Weights of a small transformer language model: tied embeddings, 1375M tokens.
MLP neurons of a small language model. Each row is named by its layer, matrix (up: input weights; down: output weights) and neuron, and shows model dimensions 464-559. Each number is 128 + 24 x the weight over its row's rms, rounded and kept within 0 to 255.
After each neuron's rows, "fires on" lists the tokens most often at its 100 highest values on Wikipedia text that the model never trained on. A number after a token or word is its count.

L3.up1273 [133 135 129  99  91 111 123 140 195 185 145 105 102 110 121  94 133 107  99 143 128 100 141 117  91 141 132  80 129 112 176 126 128 125 166  90 105 102 123  98 124 105 174 146 138 149 148 152 116 144 115 108 146 110  99  97 132 143 129 119 117 110 135 102  96 120  87 167 145 146 150 106 107 140 139  83 123 128 138 112 127 106 106 142 133 117  89 165 160 103 121 138 161 167 106 134]
L3.down1273 [105 114 129 141 132  92 143 129  98 102 154 105 128 119 108 180 161 176 156 163 140 146 137 108 141 115 132 147 117 170  97 120 123 107  81 151 133 106 150 182 130 124  99 158 148 118 104 164 108 127 158 159  96 126 142 152 119 160 149 148 147 131 148 144 195 161 170 123 133  97 130 162 128 105 145 136  88 168 132 151 127 140 146 134 129 185 164 163 131 141 133 108 142 114 142 144]
fires on: "-" 20, " of" 13, " for" 9, "ion" 7, " with" 7, "." 6

L3.up897 [123 134  96 146 124 120 109 143 115 161 125 132 132 109 113 121 127 105 106 125 124 136 131 145 128 166 120  82 125 129 105 101 167 148 113 102 133 163 116 118 128 103 157 150 141 123 159 150 139 133 119 104 122 151 166 121  99 116 116 142 140 111 123 134  89  98 101 148 144 143 128 133 120 113 158 121 146 150 138 119 145 103 134 131  93  94 147 110 113 125  96 134 137 106 138 117]
L3.down897 [139  98 111 161 129 112 162  95  93 134 169 160 133 146 142 158 131  98 146 102 127 137 156 150 133  98 141  66 126 117 151 138 134 135 123 166 178  99  98 100 147 127  95 105  94 154 157  95 127 182 158 100 103 139 118 136 122 105 128  75  97  93 136 125 131 142 141 137 112 129 137 141 130 153 154 114 123 165 123 169  96 104 118 139 147 106 143 102 116 123 146 145 147 143 146 131]
fires on: "az" 32, "ly" 12, "ey" 6, "as" 4, "ing" 4, " b" 4

L3.up1264 [159  65 144 169 141 110 108 133 146 128 143  85  97 145 171 162 142 175 129 110 142 140 112 145  95 118 167 103 134 113 147 127 122 103 138 106 152 140 122 135 133  95 169 107 151 157 123 184 128 141 120 120 114 169 137 121 110 129 133 137 102 129 123 130 116 174 127 135 134 119 109 129  84  89 163  80 166 170 119  60 163 113 113 148 150 119 160 129 123 151 128 136 108 119 113 119]
L3.down1264 [115 110  88 141 150 141 150 139 173 118 115  82 148 125 104  95 120 115 130 120  79  96 120 146  98 126 142 119 119 137 169 106 107 107 143 108 107 121 125  92 180 155 161 140 150  54 158 146  93 104 119 141 111 101 128  97 132  90 121 142 124 135 174 121 127 160 109 145 120 119 205  74 114 144 102 144 135  89 138 132 104 142 123  92 142 134 162  83 128 142 101 126 161 104 139 135]
fires on: " " 63, "2" 9, "0" 8

L3.up2670 [166 123 145 139 137 139 160 114 111 152 135  80 131 130 143 156 109 161 110 135 142 142  73 112  89 118 132 150  67 139 119  68 151 127 111 158 121 115 128 126 118 116 146 119 144 182 140 147 136 140 146 144 130 172 128  86 114 145 127 172 120 127 117 120 124 126 135  95 118 181 111 152 159  92 111 113 133 117  85  95 118 149 109 161 118 156 120 123 141 159 128 156 182 105 174 103]
L3.down2670 [109 147 157  96 132 118 124 132 114 134 137 118 111 138 130 102  76 138 124  86  94 163 100  94 107 139 168 115 147 102 190 131 147 105 144 146 120 162 110 100 107 112 147 176 153 126  96 128 123 114  94 132 120 125 143 167 125 104 141 146 147 127 120 126 148 151 109 137  99 109 169 105 165 184 114 109 135 137 116 144  99  95 131  95 119 144 134 130 102 124 160 162 142 133 162 149]
fires on: " " 37, ";" 20, "18" 13, " |" 6

L3.up37 [ 88 131  88 158 112 126 182 123 104  86  82 142 103 144 124 136 111 178 100 103 106 164 130 118 168 108  87 146  72  92 154 148 112  93 140 119 118 173 102 145 135 136 153 102 130 157 113 156 142 115  86 139 100 151 117 128 143  95 128 116 109 104 140 127 130 135 107 147 187 110 124 140 146 131 123 110 140  97 105 100 134 131 167 146 170  74 107 125  90 107 123 122 162  86 104 143]
L3.down37 [ 55 135  60 114 138 106 130 194 111 135 122 186 124 152 182 150 167 155 122 154 170  97 157 117 168 149 102 173 148  67 155 138 142 135 161 120 166 137 109 113  95 175 125 146 167 138 106 107 124 118 122 130 145 130 113 150  65 168 107 111 113  88 138 140 137 131 183 124 138 155  83 149 158 130 129 120 124 110 120 120 107 154 134 137 108  92 109 110 167 116  99 145 133  91  89 109]
fires on: ")," 35, "," 23, "\n" 14, ";" 12, ");" 7

L3.up2207 [ 91 135 128 125 121 100  83 123 180 144 150 129 131 185 160 145 140 170 117 145 163 121 157 110 122 131  85 139  93 126 137 148 127 137 147 182 145  92 125 137 131 132 111 110 135  80  97 122 132 135 156 130 128 127 119 119 185 120 147 119 129 136 153 119 142 122 164 104 137 117 123 117 130  82 148 134 119 170 139 202 101  64 127 133 157 149 141 130 158 121 130 130 136 135 113 145]
L3.down2207 [157 140 135 134 115 122 133 123 145 149 139 117 151 102 152 143 122 158 133 147 130 126 164 140 150 131 158 167 127 131 131 127 154 152 140 106 123 148 118 151 105 115 114 137 113 128 115 165  98 154 160 116 168 144 132 106 112 148  97 138 124 139 161 136 150 135 101 134 176 117 129 106 125 151 121 152 146  87 125 115 159 133 140 109 104 152 136 153 163  61 136 135 139 160  96 139]
fires on: "e" 15, "." 11, "}" 10, "en" 10, "u" 7, " Ben" 6

L3.up2959 [131 128 116 108 118 150 141  93 129  53 158 141 109 104 154 133 123 137  81  96 137  92  79 120 111 148 130 130  84 148 129  98  92 111 127 130 140 126 143  98 155  93 154 130 138 143 128 126 114 111 135 140 138 116 139 114 131 105 126  91 120 185 151 133  97 179 161 132 136 144 122 116 145 170 114  39 168 148 182 141 145 147 125 144 124 139 121 131 164 152 142 161 126 168 132  76]
L3.down2959 [151 119 157  75 125 127 118 112 168 109 130 169 140 113 104 118 105 132 124 138 130 154 186 161 140 145 161 129 145  63 117 174 139 108 124 151  96  70 105  89 126 153 134 120 113 101 122 120 141 105 124 120 129 133 149 116 114 120 140 134 125 112 123 153 141 122  94 111 167 148 179 114 141 118 122 169 128 100 116 149 161 106 133  78 130 130 195 101 123 153 114 126 125 141 139 159]
fires on: " " 42, ":" 8, "2" 8, "1" 7, "," 6, "{" 5

L3.up2059 [107 129 130 103 104 132 113 123  75 141 139 112 141 118 125 133 118 107 130 120 128 116  99 124  88 152 146  97  51  86 142 145  89  94  94  96  74 125 131 110 135 121 123 123 130 167 102 135 117 102 106 142 167 162 110  94 154  98 160 101 136 146 136 162 134 127 107 148  94 116 112 118 162 124 119 120 143 133  91  85 177 126 138 174 115 112  96 161 149 119 138 122 129 148 117 120]
L3.down2059 [146 113 130 105 138 145 128 148  96  93 142  99 115 146 138  89 167 156 140 156 150 127 102 137 133 121 142 145 166 116 167  65 123  94  94 138 101 135 125  89 131 119 179 136 102 115 148 116 136  92 109 131 162 148 114 127 106  81  98 167 131 156 139 106 149 151 135 180  83 153 144 170 106 118  82  91  96 175 147 140 107 108 141 128 141 105 192 117  96 120  98 149  72  84 125 116]
fires on: "-" 45, "00" 8, " order" 6

L3.up2510 [110 125  70 139 131 132 153 137 125 183 110 128 126 167 140 142 159 110 139  95 115 153  86 109 127 133 109 145 118 128 145 142 120 160  81 107 223 119  89 156 160 142 124 134 145 159 159 119 172 121 119 131 130 108 103 136 170 106 117 155 182 143 102 110 140 114 143  76 108 117 138 127 121 129 125 115 110 121 135 106 153  96 151 120 161 161 113  86 165 138 128 140 128 142 139 135]
L3.down2510 [ 92 141 131 109 133 106 109 160 145 159 150 144 127 134 117 134  79 148 168 110 152 157 132 117 165 108 111 149 168 113 105 172 125 114 137 157  97 117 152 114 141 174 132 118 172  78 112 118 115 148 147 130 144 187 121 115 125 122  93 115  88 126 120 139 131 131  79  93 122 151  98 148 168 166  90 134 112 116 152  90 131 139 126  81 154 158 121  98  97 152 137 195 131 145 172 108]
fires on: " to" 17, ":" 15, " times" 8, "ly" 7, " into" 6, " him" 4

L3.up2760 [140 112 118 123 135 119 136 118  98 150  96  91 120 136 126 164 121 110  90 112 150 113  90 150 129 160 112 126 150 133  99 138 142 139 141 153  74 148  93 162 187 140  99 116 134 120 117 139 127 177 183 138 123 135 120 143 143  59 125 143 148 113 183 140 130 139 101 119 173 142 144 116 111 107 129 113 162 113 116 121 104 152 158 143 125 168 153 134 158 148 136 132 125 120 145 121]
L3.down2760 [119 142 112 138 149 178 129 142 133 147 151  63 153 160 131 144 123 119 110 163 134 132 120 152 128 149  83 137 175 131 110 128 129 168 117 136 165 131 107 109 147 144 175  84 137 145 152 165  83 162 113 142 120  96 144 171 114 138 115 141 128 159 123 144 138 171 159 131 125 123 137 134 179 101 136 130 132 131 108 115  56 129 119 146 139 116 111 102 151 136  88 117 163 103 123 146]
fires on: " b" 45, "y" 9, "j" 7, " B" 5, " on" 4, "ey" 4

L3.up515 [124  80 143 106 202 139 100 126 136 115 108  83 113 185 145 172 122 161 127 131 151 100 132 141 144 124 107 124  66 105 136 159 105 123 134  84 107 151 142 135 148 118  86 130 145 166 212 145 113 169 174 172 151 138 130 123 100 148  90 108 133  55 129 126 114 139 139 112  95 146 147 167 192 144 140 148 163 131 116 145  98 139 121  83 120 118  98 122 106 139 150 178 112 134 121  92]
L3.down515 [151 115 146 119 117 106  99 153 162  73  94 162 128 126 137  96 136 122  91 150 130 121 107 101 134  80 123 149  67 102 120  69 169  79 120 149  72 138 110 129 119 102 160 115 124 132 131 105 129 137  95 120 166 145 146 150 123 118 126 122 142 134 119 135 111 143 146  98 153 155 159 118 162 123 124 188 176 144 130 176 107 154 100  99 106 144 156  84 152 144 121 100  70 119 125 116]
fires on: " to" 85, " would" 8

L3.up952 [121 134 148 145 158 136 116 136 147  79  76 115 113 113 115 114 132 140 112 148 143 109 159 176  76 159  94 128 132 106  98 121 116 145 134 129 119 132 164 151 119 111 156 106 138 167 174 112 160 128 125 144  96 127 124 106 138 162  70 105 169  74 155 132  84 135 131 166  81 137  99 104 141 152 132 142 144 134 110 118  90 120 123 135  93 146 135 136 116 169 130 161 127 131 126 106]
L3.down952 [136 130 113 131 106 119  81 145 151  85 125  88 129 105 119 128 135 149 132 132 145  96 155 148 131  98 108 158 111 139 150 131 101 119 153 111 135 127  94 119 143 126 129  82 112 158  67 113  83  89 129 107 103 119 128 127 132 133 142 110 105 139 141 134  91 167 124 125 134  94 168 109  77 158 125 127 152 120 124 142 147 137 117 115 117 172 120 116 119 144 152 145 152 133 125  78]
fires on: " to" 55, " must" 6, " should" 4, " would" 4

L3.up96 [128 144 137 122 115 117 137 141  77  84 105 129  85  89 116 114 123 110  83 125 156 132 109  67 113 129 105 131 128  87 139 132 150 129 121  97 127 106 137 135 161 139 112 151 110 125 132 121 109 114 143 117 117 140 106 179 122 145  76 137 109  66  85 122 129 143 109 130 133 126 120 170 108 131 123 168 124  97  86 148 104  97 100 148 163 146 106 111 128 110 118 138 149 115 111 118]
L3.down96 [127 129 107  93  96 137 175 167 126 162 124 132 129  98  92 160 111 178 128 145 147 150 141 100 148 139 172 161 139 123 135 108 126 143  90 142 157 150 121 102 142 104 112 106 138  91 157 111 144 141 106 117 119 128 131 123 127 119 128  89 117 122 139  91 159 141 104 116 133  78 127 141 146 192 123 102 144 143 144 131  85 156 149 140 134 101 125 133 124 136 130 137 139  95 111  96]
fires on: ")" 49, "\n" 6, "," 6, " role" 5, " Main" 5, " in" 4

L3.up2310 [124 182 104 123 159  94 227 117 101 169 116 125  87 153 152 165 145 128 131 118  93 138 203 152 115 134 133 144 100 107 144 142 144 140 159 164 110  99 128 133 134 139 129 120 152 173  85 179 130 108 167  96 134 107 122 107 119 119 126 160 115 131 129 163 138 138 127 105  98  59  96 164 131 143 104 121 152 131  88 164  94 134 124 137 123  89 151 109 161 134 121 108 158 128 143 105]
L3.down2310 [ 94 114 127 111 143 120 145 153 131 142 135 125 134 110 155 133 105 125 129 135 108 144 130 147 123 110  73 151 126 148 168  95 118 129 136 137 128 138 129  94 110 160 155  87 137  86 124 129 144 124 148 160  83 108 146 103 117 130 121 141 141 141 122 135 166 131 123 145 165 136 158 126 146 122 123 107 102 158 127 155 148 124 106 142 141 126 141 111 144 120 124 117 106 132 123  87]
fires on: "20" 28, "19" 18, "\n" 16, " " 9, " \"" 6

L3.up2011 [140  76 102 159 154 146  97 134 117 118 128 145 142 127 139 156 128 129 137 123 138 120 120  99 131 143 129 150  26  94 143  96 127  82 119 125 126 115 124 123 117 110 140 127 119 143 136 133  65 141 103 124 115 107  98 151 129 124 165 127 133 150  97 131 113 103 126 151 131 146 109 151 111 151 120 108  85 127  77 163  94 116 101 150 130 123 141 151 133 169 122 145 126 105 140 103]
L3.down2011 [132 140 181 152 104 103 125 125 136 105 180 157 129 135 137 126 100 164 146 121 153 122  88 158 144  90 134 138 164 158 141 147 141 132 106 133  98 175 148 113 101 114 123 118 109 124 118 140 178  88 128 105 147  89 129 122 111 133  79 151 113 107 144 133 155 155  92 110 122 120 217 150 128 121 134 138 153 148 164 153 145 152 112 120 128 114 133 155 112  94 154 119  96 131 202 156]
fires on: "20" 23, "18" 17, "19" 17, "17" 11, "00" 5, "11" 4

L3.up559 [117  94 121 136 139  89 148 101 163 142  98 133 119 129  97 118 103  88  87 126  83 129 104 118 119 108 136 143 113 130 122 140 144 138 128  87 117 142 137 133 111 111 149 159 156 150 139 118 128 197 136 115 157 106  96 132 115 123 111 124 130 125 147 152 149 116  91 164  81 106 100 155 106 126 133  93 125 164  83 153 115 107 150 136 127 113 105 176 130  93  80 128 121  79 112 132]
L3.down559 [ 96 154 116 148 134 130 165  92 113 138 125 101 115 152 142 139 109 115 137 191 141  96  94 126 162 155 156 121  95 127 132 132 154 106 197 119 121 136 118 159 169 127 131 159 148  99 132 166 144 177 105 144 115  80 125 101  89 136 120 147 175 138 135 140 123 151 118 174 155 128 121 121 103 130 107  98  44  89 130 120 126 182 114 128 168 120  98 154 148 141  66 133 167 117 113 141]
fires on: " of" 18, " in" 15, " on" 13, " for" 8, "ing" 7, " study" 4

L3.up2747 [119 121 143 174 102 159 151 120 115 140 144 113 131 107 123 108 135 109 203 115 122 135  99 101 149 138 148 105  98  95 141  98 157 127 138  75  90 108 121 111 136  95 145 164 124 131 129 145 105 153 139 116 102 132 103 117  65 139 114 137 146 145 126 101  94 125 115 128 131  68 178 121 151 158 126 192 124 156 158 143 130 140 120 112 141 133 126 140 142 126 125 130 157 168  91 123]
L3.down2747 [151 145 115 148 146 102 122 185  71 119 153 129 120  99 137 195  77 113 118 101 122  97 165 120 173 136 159 133 116 157 159 168 159 103 122 124 154 114 116 163 134 126 107 133 138 121 129 167 112 119 140 152 126 137  89 146 151 117 133  87 150 114 142 129 160 126 130 102 143 115 112 126 107 157 127  81 127 171 101 142 151 155 157 101 106 126 122 139  93 143 129 140 121 129 166  94]
fires on: " " 36, "-" 19, " of" 6, "20" 5

L3.up2521 [112 156 135 127 157 135  89  99 160 114 122 125 166 144 186 146 128 125  73  81 147 147 100 122 105 151 131 119  79 131 109 145 122 123 149  92 113 103 152 141 169 133  69 134 159 124 125 125 119 148 125 100 155  94  67 118 129 116 166 142 122 128 139 137 140  97 105 134  98 143  96 171 128 142  98 111 130 145 132 112 164 129 162 116 128  96 120 189 109 128 112 124 102 136 119 144]
L3.down2521 [148 102 118 120  82 101 142  77 105 129 142 122 135 108 137 107 100 133 100 119 137 213 132  69  70 128 101 129 120 129 113 155 125 174 112 129 131 144  96  85 150 134 127 131  89 126 157 108 111 104  98 113 125 134 130 144  79  91 125 154 162 139 146  98 131 125 120 162 167  73 148 135 134 164 145 108 129 121 123 140 129 124 134  97 120 129 122 105  92 129 106 108 124  65 166 106]
fires on: "ing" 42, "ed" 8, "ation" 5, "I" 5

L3.up163 [129 101 142 132 167 124 119 129 101 120 104 140 102  90 124  86 122  93 124 129 161 149 141 138 132 144 116 156 111 154 144 103 130 137 109 139 129 115  76 132 129 124 122 140 113 132 147 142 132 120 179 135 137 132 135 169 119 151 158 173 113 129 182 137 120 121 126 135 140 163 130 142 104 153 139 145 153 110  74 146 123 160 115 111 138 130 103 198 187 136 112 199 107 132 138 129]
L3.down163 [138 140 153  91 134 125 122 110 146 112 166 137 163 175 132 184 102 126 142 143 111 157 145 124  98 133 145 127 181  95 169 145 134 105 160  86  85 126 132 131 161 144 156 120 124 116 117 122 147 125  96 119 118 114 122 109  79 163 111 125 112 110  97 110 142 135 146  90 122 131 195 102 137  99 125 138 109 136 176 164  98 104 128 116 115 116 148 102  94 138 139 113 156 112 103  84]
fires on: " \"" 33, " " 23, "===" 12, "\n" 10, " the" 7, " was" 5

L3.up2049 [130 185 109 114 150 124 125 123 142 105 136 154 149 122 142 111 113 146 150 133 135  85 150 136  91 134 142 121 137 104 126 141 142 124 129 132  96 139 129 117 144 133 139 123 138 102 131 144 139 134 178  96 127 119 134 124  96 117 124 141 123 110 131 143 131  71 153 121 163 136  69 143 116 154 121 166 138  95  98 138 116 148 146 144 134 119 108 148 132 121 135 122 119 157 185 101]
L3.down2049 [152 137 105 123 118 108  78 110 144 129 175 112 149 109 132  96 149 151 148 161 120 125  99 107 109 128 118 134 140 137 151 128 123  74 173 149  69 146 117 120  90 153 140 132 177 143 146 126 168 104 104 127 130 128 119 125 128 125  96 125 138 122 126 122 137 152 100 154 171 120 200 128 117 129 140 130 121 157 152 160 133 104 108 112  81 136 131 136 119 139 121 151 169 127 110 117]
fires on: " a" 37, " \"" 20

L3.up1660 [135 136  93 137 121 122 116  99 140 119 139 124 125 140 112 120 105 113  84 114 116 140 153  97 144  63 112 110 130 123 103 137 129 175 138 125 125 135 127 163 156 152 152 151  98 120 128 143 139  91 111 160 128 111 122 150 130  42 115 135 148 151 126 127 127 142 116 183 170 152 141 116 116 158 158 159 116 110 133 166 134 165 125 165 101 112 163 141 181 153 115 137  92 133 114 144]
L3.down1660 [122 140 124 126 107 137 159 106 155 149  92 115 130 127 157  77 162 123 121 155 153 120 183 154 135 125 123 137 165 134 124 142  97 122  90 135 108 158 119  89 135 114 130 137 141 108 121 161 124 135 134 144 127 118 112 105 124 127 108 112 127 112 152 160 146 100 145 146 132 100 136 126 139 122 150 148 121 127  99 164 140 179 136 133 106 123 129 145 139 130 132 129 157 127 120 116]
fires on: "y" 20, " Committee" 9, " Union" 9, "ay" 8, "ey" 4

L3.up2657 [159 136 112 138 133 142 130 168 120 132 121 116 156 122 136 156 125 131 179 129 132 164 139 131 129 133 139 113 160 145 108 144 151 137  77 155 129 132  94 157 119 125 130 121 144 121 135 127 135 162 136 137 131  97 149 131 149 110  85 192 127 161 105 131 135 137  68 119 144 137 120 147 138 114 129 150  92 153 103 119 121 115 112 107 119  95 123 137 162  94 116 143  91 148 132 118]
L3.down2657 [110 131 146 134 149 109 128 117 132  99 109 183 120 122  96 131 147 112 126 147 150 141 136 174 144 110 142 119 134  99 158  81  77 107 120 110 130 118 112 108  89 139 117 129 141 147 119 136 176 136  89 134 157  84 128 135 114 163 147 107 163 131 130 106 115  79 123  96 108 113  94 120 163 155 117 108 136 134 107 145 136 137 174 155 110 131 150 148 114 139 106  84 143 101 102  92]
fires on: "s" 17, " " 13, "ing" 12, " of" 11, ":" 8, "–" 5

L3.up1152 [155 129 150 120 109 140 145 128 178 119 116  99 148 113 130 159 107 149 126 138 172 116 159 126 102 157 129  97 127 181 123 118 143 140 128 117 117 122 159 118 177 124 155 129 125 142 147  93 119 141 131 108 153 156 133 134 112 156 110 119 163 108 132 119  74 141 100 100  78 111 120 135 151 152 144  65 156 132 131  85  94  91 114 106 103 147 116 166 195 146 145 183 116 133 140 112]
L3.down1152 [122 121 127 136  90  76 106 129 128 162 159 137 122 129 132  96  88 138 172 136 108 148 104 149 150 155 128  89 173 100 128 129 145 111 141 131 142 132 118 104 110 138 159 120 119 157 129  55 136 127 136 116 111 139 141 102  97 110 105 143 128  77 122 133 115 133 173 177 109 124 177 124  79 124 119 149  81 136 114  81 136 125 136  94 139 163 171  80 101 135 136  95 166 125  91 125]
fires on: " g" 22, "K" 14, "G" 10, "51" 4

L3.up684 [126 113 127 132 113 180  84 147 149 100 122  91 132 128 121 119 167 104 117 150 172  87 168 137 183 111 117 144 124 136 139 157 150 107 148 143 147 145 162 153 139 154 128 126 114 109 151 136 132 139 129 121 150  85 168 156 123 123 127  86 116 141 176 129 127 117 153 166 145 131  96 113 110  70 130 142 141 125  93  97  90 100 125 124 142  94 128 125 121 142 150 119 129 170 134 126]
L3.down684 [151 156 144 116 165 117 121 101 155 141 100 130 111 158 127 110 120  90 109 118 144 147 147 132 114 129  88 114  96 136 181 128 107 164  95 135 111 144 104 118 131 159 133 138 156 128 119 102 128 122 125 140 168 121 139 164 114 123 167 124 139 164 143 157 140  96 151 110 108  85 126 110 151 142 151 115 121 161 162 170 154 141 167 118 117 129 107 117 119  95 135 127 118 154 100  88]
fires on: " of" 44, " for" 10, "–" 7, " an" 5

L3.up814 [136 125 153 123 117 107 152 153 102 111 149 136 153 105 157 161  50  93  94  99 142 103 104 151 112 155 133 147 113 104 127 131 179 114 130 133 112 101 125 109 143 126 139 122 110  92 112 150 118 122 141  97 105 137 156 117  99 144 149 163 145 143 122 149 150 137 143 109 126  87 118 135 148 120 125 139 120 163 149 109  93 112 130 140 157 170  79  90 149 122 173 143 141  85 139 154]
L3.down814 [120 162 148 144 129 130 131 137 170 117 136 154 184 125 128 117 136 163 126 136 108  94 150 100 141 127 142 129 115 151 118 143 186 135 137 152 139 148 136 105 133 121 122 140 117 161 109 114  90 160 125 103 146 142 148 103 121 137 182 132 174 139 116 111 101 139 152 114 131 109 113 114 154 153 101 101 131 175 141 130 155  90 140 156 127 131  80 140 100 121 149 136 121 107 124 137]
fires on: " |" 44, ";" 12, ")." 6, "0" 5, "7" 4

L3.up2744 [134  90 121 140 148 113 131 163 103 121 129 132 127 124 134 152 137  98 130 138 142  90 104 104 123 134 137  96 146 155 147 137 125 145 135 151 119 140 159 126 151 132 159 106 106 124 119 131 162 137 131 207 138 141  92 134 125  72 100 120 137  99 143 149 113 128 116 138 144 137 123  87 112 148 111 162 155 112 130  96 107 141 123 143 151 102 122 153 120  86  90 101 137 122 130 138]
L3.down2744 [103 167 126 121 119 137 126 115 117 112 124  49 157  96 119 148 129 107  90 131 131 125 137 123  61 128 124 106  98 126 149 122  75 109 135 137 154 134 121 141 155 130 129 159 138  95 146 145  97 113 175 110 111 175 111 104 137  98 131 129 166 150 115 149 118 118  75 132 143 130 152 136  76 156  99 113 142  88  99 179 126 122 113 123 128 153 104 129 143 105 186 132 122 150  96 151]
fires on: "f" 23, "0" 20, " from" 10, "1" 4

L3.up1570 [123 107 122 175  95 119 111 108 145 137 143 123 131 185 151 152 132 139 153 158  82 173  90 144 137 128 144 120 114 140 124 132 145  89 137 108 136 167 133 104 141 140 114 110 122 144  97 119 162  89 170 141 157 156 108 132 114 128 114 175 117 123 139 136 168 143 159 144 141 120 138 127 148 147 153 153 158 173 135 120  85 120 115 164 140 127 144 118 117 107 137 176 130 207 158 112]
L3.down1570 [142 115 111 128 164 162 122 119 131 131 145 124 161 147 144 183 136 120 111 100 119 154 169 137 142 104 130 157 125 160 124 140 120 138 116 101 120 125 136 181 150 128 106 163 181 120  82  99 116 152 108 182 112 121 100 163  94 142 106 135 157 116 134 101  67 122 125 125 112 115 120 208 107 146 105 111 138 154  91 158  82 149 122 123 138  69  74 150 149 154 121 133 133 122 119 131]
fires on: " of" 48, " to" 7, " the" 7, " " 5, " two" 5

L3.up1006 [137 129 169 160 119 162 154 133 173 110 141 153  82 178 120 154 122 126 111 124 134 121 102 145 108 134 144 137 131 129 161 106 135 117 156 135 112 182 164  97 126  96 112 109 132 138  75 147 139 177 166 122 151 142 104 156 144 128 103 169 100 114 115 118 154 100 122 130  80 133 154 155 127 173 124 147 124 156  80 124 144 123 110 136 158 129 135  92 141 119 111 166  93 189 136 106]
L3.down1006 [138 163 126 129 119 145 118 106 152 168 154 107 158 141 142 109 112 162 143 107 121 115 115 138 145 162 143 105 165 119  78 119 131 153 135 167 119 165 107  69 125 153 156 123 159 122 159 162 118 123 126 156  84 129  84 122 111 109 119 149 131 125 105 119 140 181 132 126 113 133 150 163 145 124 140 196 136 124 122 122 134 141 137  79  90 136 173 115 105  96 111 119 113 116 135 174]
fires on: " K" 19, " the" 18, " k" 5, "K" 5, "G" 5

L3.up1212 [137 152 110 146 201 118 149 107 141  97 108  93 143 110  85  96 101 133 126 155 124 149 109 149 156  88 120 118 127 128 129 122  99 166 149 110  94 134 147 134 176 135 127 129 109 125 156 141 125 197 182 114 109 151  79 152 141 136 121 191 112 109  97 136 118 126 139 115 123 163 110 127 132 160 100  97 122  98 118 137 129 109 125 140 121 121 100 160 117 141 147 149 161 129 129 115]
L3.down1212 [124 152 124 118 116 120 118 151 127  94 130 142 131 164 138 111  83 113 120 148 153 131 139 129 110 163 164 119 126 120 167 156 156 140 112 162 121 142 103  93  95 160 124 132 106 113 139 166 151 134 122 128  91 119 158  90 113  95 100 115 112  93 119 109  92 104 130 168 147 176  97 120 120 120 148 115 160 121 135 141 145 131 126 101 128 162 120 138 116 130 115 129 132 156 140 136]
fires on: " the" 28, "." 24, " " 13, " \"" 6, "19" 6, "-" 6

L3.up2682 [111  77  97 126 137 137 111 139 121 135 129 153 153 113 117 129 104 127 136  99 118 144 138 104 137 105 115 122 132 135 156 108 136  99 110 129 126 123 132 121 108 155 116 134 122 136 128 146 161 116 109 129 169 137 131 114 146 107 146 164 116 108 121 136 167 108 129 130 150 103 119  88 101 105  90 165 136 114 169 148  97  96 149 123 179  93 104 153 127 122 121 109 132 168 147 159]
L3.down2682 [107 121  88 163 118 166 126 117 119  89 115 130 125 175 121 122 117 114 140 107 117 147 114  96 128  84 153 166 139 163 104 128 135 128  90 120 106 139 133 101 130 102 113 135 200 115 143 123 100 154 124  78 188 125 146 103 130 136 138 135 133 104 135 125 136 119 138 135 122 115 116 126 106 168 109 130 110 186 157 172 137 137 159  80 120 117 109 157 153 129 157 113 167 175 141 121]
fires on: " in" 14, " the" 13, " formal" 11, " and" 9, " to" 7, " or" 6

L3.up2687 [111 109 120 160 199 149 146 138 153 131 105  90  98 116 119 128 111 150  65 102 123 112 114  86 131 116 106 154 115 130 141  41 123 155 126 136 117 168 141 174 141 115 144 123 108 132 149 136 142 149 143 148 135 162 119 146 152 128 138 107 123  81 138 147 136 152 124 124 167 131 121 119 118 168 117 128 121 125 140 134 116 119 119  98 137 119 116 128 129 148 118 102 160  94  90 129]
L3.down2687 [ 95 110 158 119 150 146 105 155 130 124 143 146 144 184 101 122 141 123 122 103 131 178 110 145 125 162 102  89  98 123 128 150 144 160 167 178 105 136 110 149 105 119 127 144 167 168 117 134 114 138 108 137 126 156 118 141 131 137 109 113 169  92 140 131  97 128 155 165 111 168 138 144 114 138  88  66 115 113 149 141  93 154 176 167 148 116 148 161 144 156 117 140 117 144 113 150]
fires on: " to" 28, " for" 14, "it" 9, " and" 6

L3.up1239 [120 121 125 122 122 155 114 145 146 145  94 160 143  90 112 153 126 137 128 138 170 162 124 130 124 157 161 153  92 120 132 136 110  75 145 165 115 148 163 107 129 121 146 142  83 137 104 142 136 137  87 115 147 120 123  98  93 149 153 146 124 126 114 133 183 129 139 122 140 140 144 131 104 151 114 172 135 109 126 158  74 153 150 115 139 171 125 113 148 134 114 159 124 105 103 191]
L3.down1239 [135 119  87  89 100 125 122 130 170  85 140 138 126 122 127 117 102 148 130 120 131 144 103 151 108 141 109 149 123 108 167  96 136 135 116 122 133 114 157 113 138 109 119 157 129  95 163 158 160  89  96 106 144  92 128 151 153 160  99 105 139 141 120 136 159  86 162  95 116  92 130 122 123 141 114 138 140 166 159 150 158 142 121 108 123 133 108 133 149 108 136 115 163 140 133 104]
fires on: "5" 18, "7" 13, "8" 9, "3" 9, "2" 9, "1" 9